Weights of a small GPT-style language model, trained from scratch on English Wikipedia: width 192.
MLP neurons of a small language model. Each row is named by its layer, matrix (down: output weights) and neuron, and shows model dimensions 0-191. Each number is 128 + 32 x the weight over its row's rms, rounded and kept within 0 to 255. Numbers have three digits each. A neuron's up and down rows have the sign that makes its largest values positive.
A block is one neuron, or neurons of one layer that tend to fire together. After each block is what it responds to, as a language model described it from the Wikipedia text at the highest values.

L2.down7:148119130125120092177159166152126146133136162104084063143175090172112130131118160155152145113098078113134118151120183102157113116183113140156077129174109108061123135092088120131171150135182153164129103120145108114154111132153165139126104141122158052092134049147115104074100193176109132161170185133100112113173144109115107164105132048146097149141139102136103124107088071151087137102141152148119114112103136114110147080095101149128073084086134093087127136091133127166106089116083149128145149121130195131128109087157133197109208144089062079130110126119145163092113022162098161202
L2.down120:186135133153119100154108114103127181139121118131116132126107172148141167196141139154168142104202128104139115157049132151068109111086157112087132173144106130153124196103101160095094107130140123131090143125147142131151104124114155109157097105162166074132115106113155094107121111126158172164141095141101151110149131113104134103109144122105158165094158132151109102102134146204059177173119128105080125127152135126173106076160111103157129096117159079126133076082146067144162179048166062167092162065160086185129125167129132192155070199117150144098050084131150136107123175089165093079
L2.down130:107149110149168130150054125132138152139192091128151127105105090207066097160112124153129164112165083180157126124168186174113141181123098186129156034104113096126147177134142094137160102156090120085136095141154154102160090115124161148134117156155105121107156103123076167114170111129108114165048104148199045106173146146099108135119134151136173126118141149117135151181131125139144082081120099138101143096107135088091169096086100082116080166130131094101096123128130115070143089133119060140134086153157095143111142092177172130145114106106115038125142141054126130131116095077148149182
L2.down150:077099079070092024087119114112127164125107109141215094077134118109109176105150070118158090109111174154168151200146054127164159075110149140095090124147156123084148157160150084161114131086127111168145118121124163186069155146135117133102121125142141090126130089125144160199151079153099113080192129090119126143109194124143125105156123124108111135100116136131176169127140133122136171124131119108131115130087155104136165090149132179126157080085094135086136100128092132144088181115110148130060165059116155098098106116073169150076170139181159138137153108123175116158113064114122128073
L2.down183:091068114199157109055104104140104139142145179057147122073149155088117065165123156138186134157116149129118179148177109169140168128138156146156099143154112080146137167079130132172129165123102144077111156095190118152081121099086157138128126115132059127099153123109131148110078094091104221095120163118109127114124097125129157129154133122063124148163111093103179132170143138176186130185127094080127117157112166121170147115109122181106163078061138135128160106085079146135055136083124138128078131067108131136135055108117074175133129151166143129098082120127141080116131185102109114134
L2.down288:082221142150128141105155161090130166139150128117169143117160206179142068068162173131115216138135059097157154124151171114082121153128109098070098150079155094133159128169108140125157142142176119190105090150076167081148120127130128119161116162195099095113097149077143121148107130117163108068104185157163125133141135143062116125152121078177064092135154088109099126150210149133135123153148116105185108146117084109103144131144162138156117170085097201123184093072173124115122132169102119168137176125132137110130117170107141161174120126128108160149128098101100149142126108114146169084
L2.down292:111117122117088090162117129092066138129154093163140167101140101176129159176137151137067171074096082187153177097129205167082154130196097157105131144138181067067154126165144112174110091128108099159101158148079159105155100112142084134089110103123140114129138101066083110104107138148081100139089127145153131132110124135133078142120169141135078120143180117126133091096175104131125186138136070154142134106128119145116134065088109138125149166126135075187136112098135182154101100166126133058117137123101098141127145111076181227181134100126073144101142068127131118104107069138203118144
L2.down442:127108073115135032110079108133152140076080123104120102110174094139124198124189097118105047080166104169067157106098170118141127097080130133123143131166143087065143109116137049095118161159134107139176146170122117181153114120137128160124134128121101137142081043155084135167142105119130168151166118113125099088116142203112124127132116072138101062204121152126125172110118144110106153161091109107141153147103168105109109097088139131197117142099108163105173138139137137090083165069143109111134146091193170094069136138104104118135151134133143140121170151160174087112114127082071159088
Responds to: Sentence-initial word

L3.down49:039093151145117132175109112105123147069089097132178056165086178142089120148104173075131130172168136140099092143166171135127126071107134154154129133080118154145204133154157157114145108192156093091144123154085116124126091106196150136106151125087132105153094191122130104127136123169140163145103075121164088158137154089141130149144061101132143108153157157148119170136129096141100096106130183093124160062103211198122100140122139075114122116162238139129105176062141064098106107091131085116170109128169178145145125118111116110152125164133149144086169126153107126140098137161123125146
L3.down59:154115185109112034121156144166171116106104156128129130091105137134174169135052175105169102135133114144151121105072180125135162154111130113175194110124167176143097189137118126136126098133104156109139110147151143095156121117212138146093082152128120133144188078089158176153122075144089133150110157115129136177114168140180074125080124156121031103151144095090145130144036116151102117133133077139119126134140127098168139123071126166150114160147125058103102095106145108114108070096131129096142149147125097159089106177109169237122116125110130117134116058149132078160125107164167132138
L3.down99:119130164124116092121116138126118104067171101141182104117069116134100111177121176107098068116135149184142086163099163098155101139111114126158109109102198168088099112128108120189214115150147157184159129140080166150144162124122157155112169160150126067115095140106167109174106118155151157080165192149143058151089096153109111125130119114074135163179132112113086157115163189098097125171123117149093128123144063073144136107097093126163118129086150117172130086136072088116055144112162104139186129103092135123091130166109120212146129085142149151153122157134073171125099161116178145057
L3.down174:148064146111125071119089144129085154136138094117110144118102178181146106169171132063094152123123151148118123114087131109144135107194132101200094158082130071094150138201182174140130105154115168079155102125117177151137058118179194112127131136095128185149148147103172136153112099154038136111115156122171100169153096186168131113127172109139095104148163120112074102142147129142094189103076127170148180154164146133103139164214102145110109170079151128114145153135101170119146161124169151118091109185154091135115136162163111087136165173165116113121183124085134180144160093128157167118
L3.down227:207190193140135049116143169143158132140139109088145115095122150131141154171104095141154152106159101101110122141167129051170142065119153091128131131097120184131133131172076112136073102150165178140169138139114097115160139169168194096146133166156184102163107094104153131122129122111142112095163056151123094132166143159105148118171143131136048125134125091085106093132064124087129154163145128196127097084191177126139173174141123157161139137125113125147110069079199105138138102127096088113150214109104099117134112151164181186096164125125167093121103138127121142177158082132087123108
L3.down233:042095073132156144119150101118144085148173148097097147151123145199184135076102118110073134106076087107169145128168173157111174145158110113112116109130125085068027141158156098157120101124054139101166113061088097134086144177161150105077155153133113150152139099129067119137087138136052135094186155151162111135145112112136106076121130136102069142076189123094163127114114106111150127112129176140108141094075054115116114130082136140085137130124188138145166110120130147205189114138136146114095125136130114123058152081083155184110125107106139149115129184118115144107152121130141149158
L3.down357:141127125087100150132137117146161078160167154122162177146163164105172119135157121115065198102136071112147183094112171149135109106146099150075101106096126133095111111096151153089143073179070163150114133137147157153217109137164029102101118106120102147117121156119128113112180185142079129116114107134153108098126162114092104119129125107111156129101094128034090136130106071062129106101151111159074127087140117132133186146156164076065160167129100115118152166173119150140058094120107161106118138125133149067078173139069109238152152134171127115154112140092118140131123109122121100142
L3.down432:144153121139112152131128186082147123121156112206142099130079148156197167168137135104141177093104072140131121134110174116093186142150119184076123163122137107125093149134128156127134106146081193142149131140062129094131097140168118094143123114110098138106153131156089162115105146157080112168140161198184148088138131110112119159096158142102044095153170147090111119115086114128120165094124113129077153146107104133164147102039138110124110191155141110143135096131105182115157076182139162141097154128083084068103167139099098224085193108094143131158127146103127218088147140170124147094
Responds to: Dates and sentence-initial In

L3.down60:073164106132136124129146173131183173144087152162152124124115159124124081170138114117139179102151170155108075111126119106122132118159167086122117135177110101117088118125135138185113140116164145130191168147148078086107131165160092072129117114093080153154162086097146144075169125142070158145145133123161098130134121149091130099139039136142141089159159166150136163194096136126143089095071130119152099116114157142165108137065070120124058101162114227092059107157145157122127096161134160127178220148177113137130120136070093123135091166052112112164136125132162120108156096110130073184
L3.down72:109137108131149140115132095180130089116130151150142115157107163117239161054129169117146129156144144102148161099113115137159130152094157180108067105137142128097111106157123122182013111127110214104119122082139112105089110123159142123130104117116098148066137112128134144161142079132153096086089171106161160171109063140082149126110096156127051079184126130092147071124175098123123088159127100092120166101161144157121175124159126177117113106099194098127152171132103124165168100075113177170153129088103190106064135157109129115151142090104083172090145118099130125105136097094176091143
L3.down317:129130138124092114122139098106090118075077159104126169138119118130113095117191077123161146103157133149090149138079153100133144144152147118122169148135074096179137184225142176086102120101102190105136128169190125089112078191178051149144112142100157114088105140085117123152170145122115117167122160134084143149118138144181155123158177106112081158108061090085144087078197107105093128114161160172051131152123073101111140159145119107159149209141114117102158138107142127168137129095134153099117173182193142101117134129156143213137123131202158104130134136151080111098115104125150106141
L3.down354:064149149128129086100136186110141063142112113150119119124129155144141142134158139144165155187198104142191110139155128163137130115089139115108090166147111098061136085173113094101201090115147133131126100079048164108143132052102117085164195170144150128156103111090115111120096146195056149097149173141116141101099090119125150165118114083119099130149162095190205118096147061141073119104164176181106079104118169165154145132125133141158159123102132103139147097125095127067183132130141162128153116130087193143127080175099093112131095111109135176168132156166095121128108123157106145068
L3.down402:135125123145101018106154129114184183147179155094127114137133096168098144138108089134171137085125093085123175175096107108065119141097197115144134107142117184167185140112125083145159148145105146136208161144066112119115106123146128130191076103068170191142076114140120150169159107155085180083129174105159133141108138177111081121175104129140090115141120198139159103124146146101077118126118136152132097107096154108085160147065155089185098125139145136073168083132110161206159114100154127132124107076186138096112109147132083128140131131114155125144103127165126148060124140192136105111
L3.down416:111157099158163126096145150187177136144143107142125088146139078155162148121106119176136128125136132099080137124096173133088101122087118127069116072104135149121124122146103171153171109085212114148242107149058101076126070117120165111146113112133118072081146104114137116119136114160149101168138157136172057128130158111129122123181074092140064119129113126134145148151183114098105099082129176146155102109048128147122081181097147119093149090102119145119123097106140116080131096150137129187152155178198157087099161140116091139102045117167064134094109124085123165134120096114070081103
L3.down425:121140117136115105108160159213139146124093121084101119132125127075122116110161140124136192100112090073142155092167175161106132170109168165147172166093141105091090150151075099096161149064086099079080147180133096168099117113113114129145118117140113070195151074114125122137176118109120120154116133095132131133118127168156154114117059167139160095068114118112129150166100106086091145102141107116164087078120115166126188159158137140121130076121189139146169057165177131075090122140128210153141147163140098118077093111160124113198168164053150162181116159127166112136128065161125141081
L3.down441:137160158103123070113144074096108133131085139129134082156063150128124136121112181140181097079160086143140135172111178125154124148063154127110186152118126162149092100166141181125117147142133170164110142139122116114121091173144125139139189111128161119121142123123133147179088152099108101114117176058119127167063140083130167145178098127127100097066149129114065111127139130118121120083169177166173069123079126113141147128101096224175111143117093154157152112055114150095088099097174125093186150105156161100131143114159137181180176056122105059091143168129156095126109125078118103195
Responds to: Word-internal "es" fragments

L3.down20:127152143133106098201147175114176131132102114140120128122043150119168141130110090153143086160169145097073138191109109104086131057120156144113060166147129148158149146126174132100139109123162136127093066110132125193104126130145137172191142155117152116185163191121134076103109071118137147145076108153149081188122087162163145105176080108067111140117087170124124132089093152146108175134116193166096127151141187133199093120129125134130110104157103106116146160144142146040106178092111160122142198148162142137098186155117181157098093164165113139119134133135167118078141196136112104133
L3.down53:165104204178094098099111114115111099177082173036098128094196130134105162128198065121116070139116127166166098141079156132150126116113155064101092116168181104145150118102108108101109131140100167081124175165134081134072137141086102072078135141145166134117115124118110135116143139130144155145098162064119155085156087143109147149149162105170128129195184160089139142122140108184142098194100144122114155083158130081167109099169088116119105089178079090130104172083124159122153174146122126139151121092150177115059117117156116133136120178159125152186171132134149125092144071158081118135
L3.down202:165080072181096160174181087150153136226096138148157104106113168124131131108173170103105131111120110140186106146058126095084112110126147140144142095112155070129181111128135110130089128157196148101160110114112102155106137123116164109144127100067099078186100086095096119095139149103101169116119142121174129144154136131115128144158173147136100110083161117077073111065126078143103140130142118162121142110167143111130075173162072166120103133108114131147127128076152107140192111106155143094100150209147169117188177101088166230111149173141095089137122106092165176104131150149084164118
L3.down292:102083123111119170104134142188145163163136090152155160092159144143128149129115124091114177197114086120053146185093161140114118158132167139126169138139138078111157115112143139139114186085134162112143147152111156118138143172178139149141073123062107127152142096132103116119089138107108152186088135149205136071115116116116113149107157143149068122097138081093096166116084103133111061132138118180150123101152145151149154174138163128104096137086152143177140154134140153112146125147166147123122180156142125135134111098099141255088144177073114096172128144134166213122035123114088115081
L3.down295:160126152137164177117124148141087162119138133057098144124130176111143147074154114100164213107146156110130089104135091136145155078168075137160200107134136149148160156178087116146134137082189151224121114112100108118132082138138072182103097122164130107106167087129114097103092117135159178120138143120090141110096084202088148139118118168126120152114080089115164120065136129102164134125125124107114078185114123130157125109128126109135086070133131159157155120120163085185136089093132055097120147178119087078170156111112182168128138102147119125069087124045140108112082191162161107088
L3.down298:131156124111134126115077151092069177120182133143156159150145107192156139086075137108179088117138094079171162126123188141137159155156127146212133180111117100152139141198104103186117057110163116083161170144144155136062056147117164064139139115058094136181119198093153123133128168110076153105148116090139100167115117181093108137111157135137070059083106122145176106119168069142114163099132127137150121142120132077120092209111096092159147104149109091061137081110119148125114112104116203102087111108122103131111112113127111059124139122134122143137158103136162109140129129113158108112
L3.down351:176122114124127180152137118166194167134145138098129137150102182156180095096127170123092079133097093107133170083105176123156112099177130141138098209127126054140153131120088121130100076127136147115088163173178173129169110063098142133101125147140085116165145092128134113111125144149131167171131119150141087107138123097169144144110119181172044072136099092080136118142079157126112147131161116152141100073157125148147122131107135151116131171101119122166100084076127105165140111086118176105133134135107175089115159126080134255171169129095146177112143120077094128093140134098159150145
L3.down384:125129112125116095122116141083122160123099140143133159071125142147107107163097124097101185086140064105118173128159198110137133000223113114141129092124137116156125135134083117092110068142090166098219147144109143185159130119180098094123075091098125072130109133096106181135146134153104145097118149127192122120125143092207150118101117143100060061155140146077137125132129102089091124087093143137123123140124147123155112155148112166140103154101090146125126127130137120163140093201137136102078105127140049075087195135109126209116147136167094103142121096137125161156117126130128070115
Responds to: Comma after numbers

L2.down2:098134114149152139101134058135154095067109180107115136115151123133096084153161142192152138079153141152177117153121118097096077127110065104160147099127088083109166194122187107154099132128149099069162079137125062128056139171092161136124129094083150148053113138109129129119100086083166156130115068138120087120138094139131124133116080188077106157151137148169153151083178145144123110105134103123094123148037149089165126136102083116133129108121104126120134176115092134071176179194102138108109109081150132140150186134085124034158113092186089123116138139165126100153157099113113109169
L2.down66:113195108111114127122103143127111152133126177115139165176168152174129031153138140104114155122133111106115134156143088159158130117136162128160101103163113087153038089152110107161109055067125136099194131081066096135142106123168073175039119079103097105120108135083109159137134123109109155144116139169138183091128158109192134109121153126103128099135124131140128122152145111117109112074095134160086144120201136070167104133144160150082166178126142126172110118161122076079059147120098162119090094093107086104111175090088064213119141068159121151146119124122126147175154130091159100109
L2.down94:125110080090176127122135138124144167113067158188120120096111115135125100062124144090153117075121111147158150110155153095093158196082160141112148087145099151093160111127147141137111129074128042112108125064153136160173122137064164058180162125118131085126096122134096138139088114052145112113157066157090119088093115128117108185148129154129082118095120146100162100149098126126105158077171135155145138148118120190092103138134116123181153157086122145116140158152101083046225139091133133145116152132126090097128154121150128239069107115091100079123149100136133178179138118139117092103
L2.down142:133087096159146175158122104155167140139099176113143114122139154139148052080116126154093118095099096113192184146156148087129076128157154150112132131138073055125127114155128130143116139152208156095064136109146090128106135147097121142157115123115098127163134121130084132128152168153125155088157125207156056084155132083138133111139135146142089138123156099056140152068078149130054182112130123168114176095162108150156113146149092141148137151129105129168135087114143082144120156103132076106101161124107125125123162062156137249102155104048153205119133149151178153139098130129061129104
L2.down266:162134116140065173121150167165185127153129134078132152140133110162127107115127071141118123107141089142102177079134135165112089094161096159133101103114110069143048140093120114077137102134159221119157160083114128142156166160165121083146119116127117128102087107148093170175157086122112186135084086118208099127133134120132113168128151150153061101087104176071095158182115119162128091144131132158116153124195115133123102108113143145090139124110106123157147172091132094130134195100132128083066078162131087139165178138087124255121148151123149107151162123096140159098101148105103104177
L2.down457:116155150101124065188127163060119123138127169115088141114152143154140125152200154128192115095130146123141108122177142201104143134138166104165174106103158138089129156066059129114141158105137155157168143167121131167120151146179097143186149097166117120152227138119042107133123103168141083176122143061142131148104161106047088127132157085139138100122091120170165161163132145168138133088096082120120134145124160118122143134180097107101113137167155093141109143191104116102130158134118117132086103106100080147075121090066168176155123151148148157142166135082129143189062163171117076155
L2.down462:116191203055131124122112158127108093136118095133166156118155117144128124163183134145167110089109058180187215105108116092097146192113097105085122110046158124107135160167165178133094156101163091176136112125173167139153109152126210119148158165114134135117172099149147146124093117145183142109126113134107085108109149165081137151121132152147101113121143111146151102132127120090121118140120069101091116145127156137133081106142109117122118148123108145142097209167102161138145098157100168150120143123098126040112109137018123145086103115110181111101132140151124168052095139135169190065
L2.down480:089110107110089138161162124079077170164133119078128148140078174133108113087130177168102091146153134133116157114182231130144132141163147152128137161102134082067109138164161125106156163110144130125131080105130141093133120110103170209183146088060091088134128160095098133150135123089147106174181160173128091129099112179148143168099108142115114113132137121168153169055138168134138164099103099103109177121085141138142128129140148160123164154074129141123183099104126161139164127165101109134152074169150078143097149198141202142068138136114068173111146080134132172125115118220070122103
Responds to: Date separator after day

L3.down65:133108121142114048205115087111154107076111098122132127196119095127162114094121078129124109116135098101078115115156196085118062093153151147156126153160148136168135110169133126135149152106134131113164133139075132160139085146162108131184098138134139112181146124084141159160091207157116180110113045149186246125140122114135119089094123134100102205177107141126095133109096104103119105168124154153113180132131157125110090155089139139153101145155091098107121158148107151113156094170145107133154188096099129128180167153140207215128092113152103144101134101086149145141107172109133063139
L3.down67:157171107102161099124116151169156076096138157127159093104152106136125137126145109164125167120075110132157079115150152130113110108133163141093153113109111134094153160141049122100151165130128061110197180116111156145151119138149091087148066122153098070159106041093151168163099155108147174140128132137169119108192116109132080084176127077173058181169104123159131163104168107093155133103104165143169137077121117152125138113124161129105154181135119133146165086123132176154163145112156177135189117117124111032088180174089088216097119143129087095128078122094126127075166133162091133118
L3.down160:110103129156130093094122116130144149117133148160174123157173161142122140135089124088112170161136152191125155161171078111169120153105164112154135146096160108100108168220109159163085113091094124082113150161110113165103141108148120135094110165105139168141106099113134066153088075190176154121111116033120163154141132141111168132110191142053120140076064087166115137112147121173095131151129120135124120119147084105091139151137080171104096138150044153111111117069156097134198129101135115125153142109097109079093184115102092079061167136120119198127143118114092179105108092055116111078
L3.down263:095128123148142000089148154107174056140112178134105140094064113131172098122160114126119195138175075129114153136130085150127141160150160134171084155134139172191157082142150111151126090135117124113084132128136132131074163093149099145156053136093138139162140053130172153144131144121125123126144136095130139111157082117120144116110122092174048147126183094134119138102096087103132133119182188123106152088142110132134165155053147119117089121128125109118114118128117123148152166128210160161147152131124184067137121072074136162156111143095098131144129062141219094155121184151093110138
L3.down271:142187152113193000142118118124126123100130125095136134168093077171127132240099171181183121121165062122096167098097100079133184082096153123171153139118114215093140092181078131127144088104148120130179187152114109138118123149171179166162124121108133135128113137155114159175135144122157120115129117117126110141124140137139114065123098105136137095152153082084113128088087103113102103107102176099101141140129102136134130113105103158171128091135074119116174128162107101114158116105153140105087138125143107070080177088232138127128132124183159143089102126107117116134122156136168116121
L3.down347:090112164147201038138121105200117062164082180072173181179101083167105115126123146110063127086141148091136128049101156117168123151110185074192070149127128153151193149161093119107102116122120049164106134103142130126085104078136129093132116125084104131116147107177167155138171189101111109101129084091132138153161098175130152147121110139123180117138135115089159103142051131076135098104122108168084165099148061104086126139168135131129142145150142058117077134104146116152167162133135142104146145151065097089117152077141132103131132133103104113106134081122130122107093152127146131134
L3.down483:120128058143117150134104117177137100061141123129106135144146136128128145155113125107106173116131144140100222182121140115130173117130075129142137133173133116195106091054137145086072102080117092117156194148130121144120140167134078126157099130092124085142162103170112183105128164102116076103120175146121102098107158102161100183177155079148144214084111100090125100166137064160095124120197092065091073117130121104108124154159130065132199141136094068109135119128100116142120156146108109135126081106155180147079091096146121156157162120102123145090114146154184097184137127099172084190
L3.down504:095123126138157085125107132072142090089149070119206130112146147080165165128081089107141143181142143175169142074125141107157137093149138171151131176111112120102121149174125126097125151107111116040141134170152146143116101128189119109158145122076135127133125166173157144198156103137136071098114144130128213164125121087102174104123099154116131087136154148182132121104099114146143173189160081160078162145162127184116179190117164132158146094109165150106156181074092137108103163127142079136206149119052075069097141104191113072109192150125101120092135124145146162143118150113128146119
Responds to: Word-piece continuations

L5.down217:129080149117124099151107125144098143089172153155132138117137117107100134115082119135064154137192096167200115155148178103142119200143129052171092159134217148163129119152107092166145074185191143099146212129114134148141178115179182120122113036068138115111165175185152121102114143156109075117158128130082153091087121070160135130151120140143158110117154137139119134186115084129183093120096153091114114070179113135121096149127106128152107067149116163171118144108089131148113113136166112173111118137117090165088108082161130122175105174124113132113106114164095068156152116178096168124
Responds to: Month names in dates

L5.down113:105113072095100097129182137175087189154119225186124095144157139110101127107084087160109152176184148142099160158062142106124123094144108167169135192127069124138152165146123162128129152127132127118163117145090095135165105085192182166095156119130095127143175142112088148098146156086079110168128098062125139108129164125159082130063108144097178114091079056115144101128190152105124111075122145129106133080190095140145131131167093102153078106133131119131102113134166157111184119127167130158182129169151124148160129083116167086132192111200109149124144183138147178159111132145145115106
Responds to: Separators after numbers

L2.down30:122110098156132168096115115124141141110135147100163118143154097156130158108107089133121189128109153126111128144152136083174120111085097131147139106101094104137099144125102139124093119125130142117131127153163108109120163171099115106012131168100138117154129126084152155137088139141174123108072170131142165101162156090105160132149134125133013057098140127148062120140152120092174160134095122067153114126080150127157115152119129137097158094115120119117109123021168089172171152086172170154100146056162164168147171093100214218195154153195153100157129089151088134118144127160108101108
L2.down36:187116138136154144144109116156095165129173125079113147130093105102154178103175125084126131091168041134170103100141166161149082158067176164075114152132147169098104122088127163121158119114118110108148113122149111168120088122145103116157109113112147126164095108126168121115121109161174121131110125146074139133137152093112192142086160113112094060152165070202142094128139099114117150091123146180134142095067186146140109115100148118111165145134214155086165156093180137139079086120084084129139159133133109113138117128176129212149091128073107117137128073149087128247113082169159094155
L2.down100:146139103153107146179085115085115121120101119103115098119088120124156119098173156092106093111139109149144087146164215144155048135145166106081124113167138130118131209138136148163066109147152119177121115077152156115130162122135189157143153138150164145163144115103139101145116113180081114135113092133149139131130158161134118120148129135056221060104169155151096083119138132136144143052158164157210125091125156171131102111101155087122118105133196106122148146179145122098089134160165087140163189120104126093108124125090081061138188116101112137066088050190086100139128086135122137099
L2.down112:123140146182103182125144178138079171093124132110130151125106119114100148156132118154096154142144129185156181163152160076107095132081118135099151124131105142119181167128137101129093154125168125155139144146096117075154170136107074118140141157129116119105138111111147107078099107168188119141107144058135152126138104190087164147107157140089175123116144098144132163123164122142115197106118133100052151079125161148112086190147153181120113187117117141127168214123184080134139161180080110117093184161182172091156081121217146078148100141140124190119181049154107110118125108143136111205
L2.down128:177083172142146123128148109140177120136158112157080146152133210165146151090111124092142152136138069150126128074143140133127123115097156160096109096098126182149120122116093149054151076148119193175168129118094106121174113124136117131130127120178118109162094123128138166111137157125162121121131170138152062101121152083119192157087108111097034090134122153122088124150066079102149163159134092166107112149121170127106162159099180127086170131137149128125173159056137171166148103129104080126124175139115128114122128115164159255148134129101123163136124126177097190157115168141136095124
L2.down233:112110118176144116139131152113130094093125062092131121158143169125126102116144107119137074116134113054061149154093089130173172138122102148038161126107108089129137144097084097103132086143151092093114102097132121106207130129122139138092131164065146123112134079095084090141095172131113052130141108101092184113081092123136122103151140109068115098106107129127116155109162144120150071158225132108113137130102148108087136103161225123111127106086102143151135183093112132119084149162132078051132120081117121211077129154141155059142101094145145081088091128117160094148135178140123126072
L2.down317:092188143116141115187083130153134139168085102092071111133123091156105138194108087099147116146129121159099068169116096127119135110144164102154134073134135089138133119062167097142070131107180149085115143134058159110137100127084166174174135137071032105059100142167169134115146148158156093160088128136163109130126141161098050150163158113185094134114104169126131111159110160111145104117070180175159132144172139088102138121172113156115136135110089155084078131175091092181103119119101103174126154137141112105119166094141170055105145091133079103113127145140125077114112140206098107160
L2.down489:076113122064137074122146099109119150184098164126138136127132097076147134178179163125186108033163091127110096154141127083112101149082172077050150100109137101102108132073138131155114123132173116115089152123085123166085183145109182116124138173133095077152135125076108121109081145137141138198162082111115151144116137120123148132192140108080059083132149095130162072167129163102080101090142089183141121073096128184121177107148137144137109183131131183089120166093161128117155125153139135130114145083148158123096080127176103116183145124092122066094142110082091099120151108158081092156
Responds to: Clause-linking "as"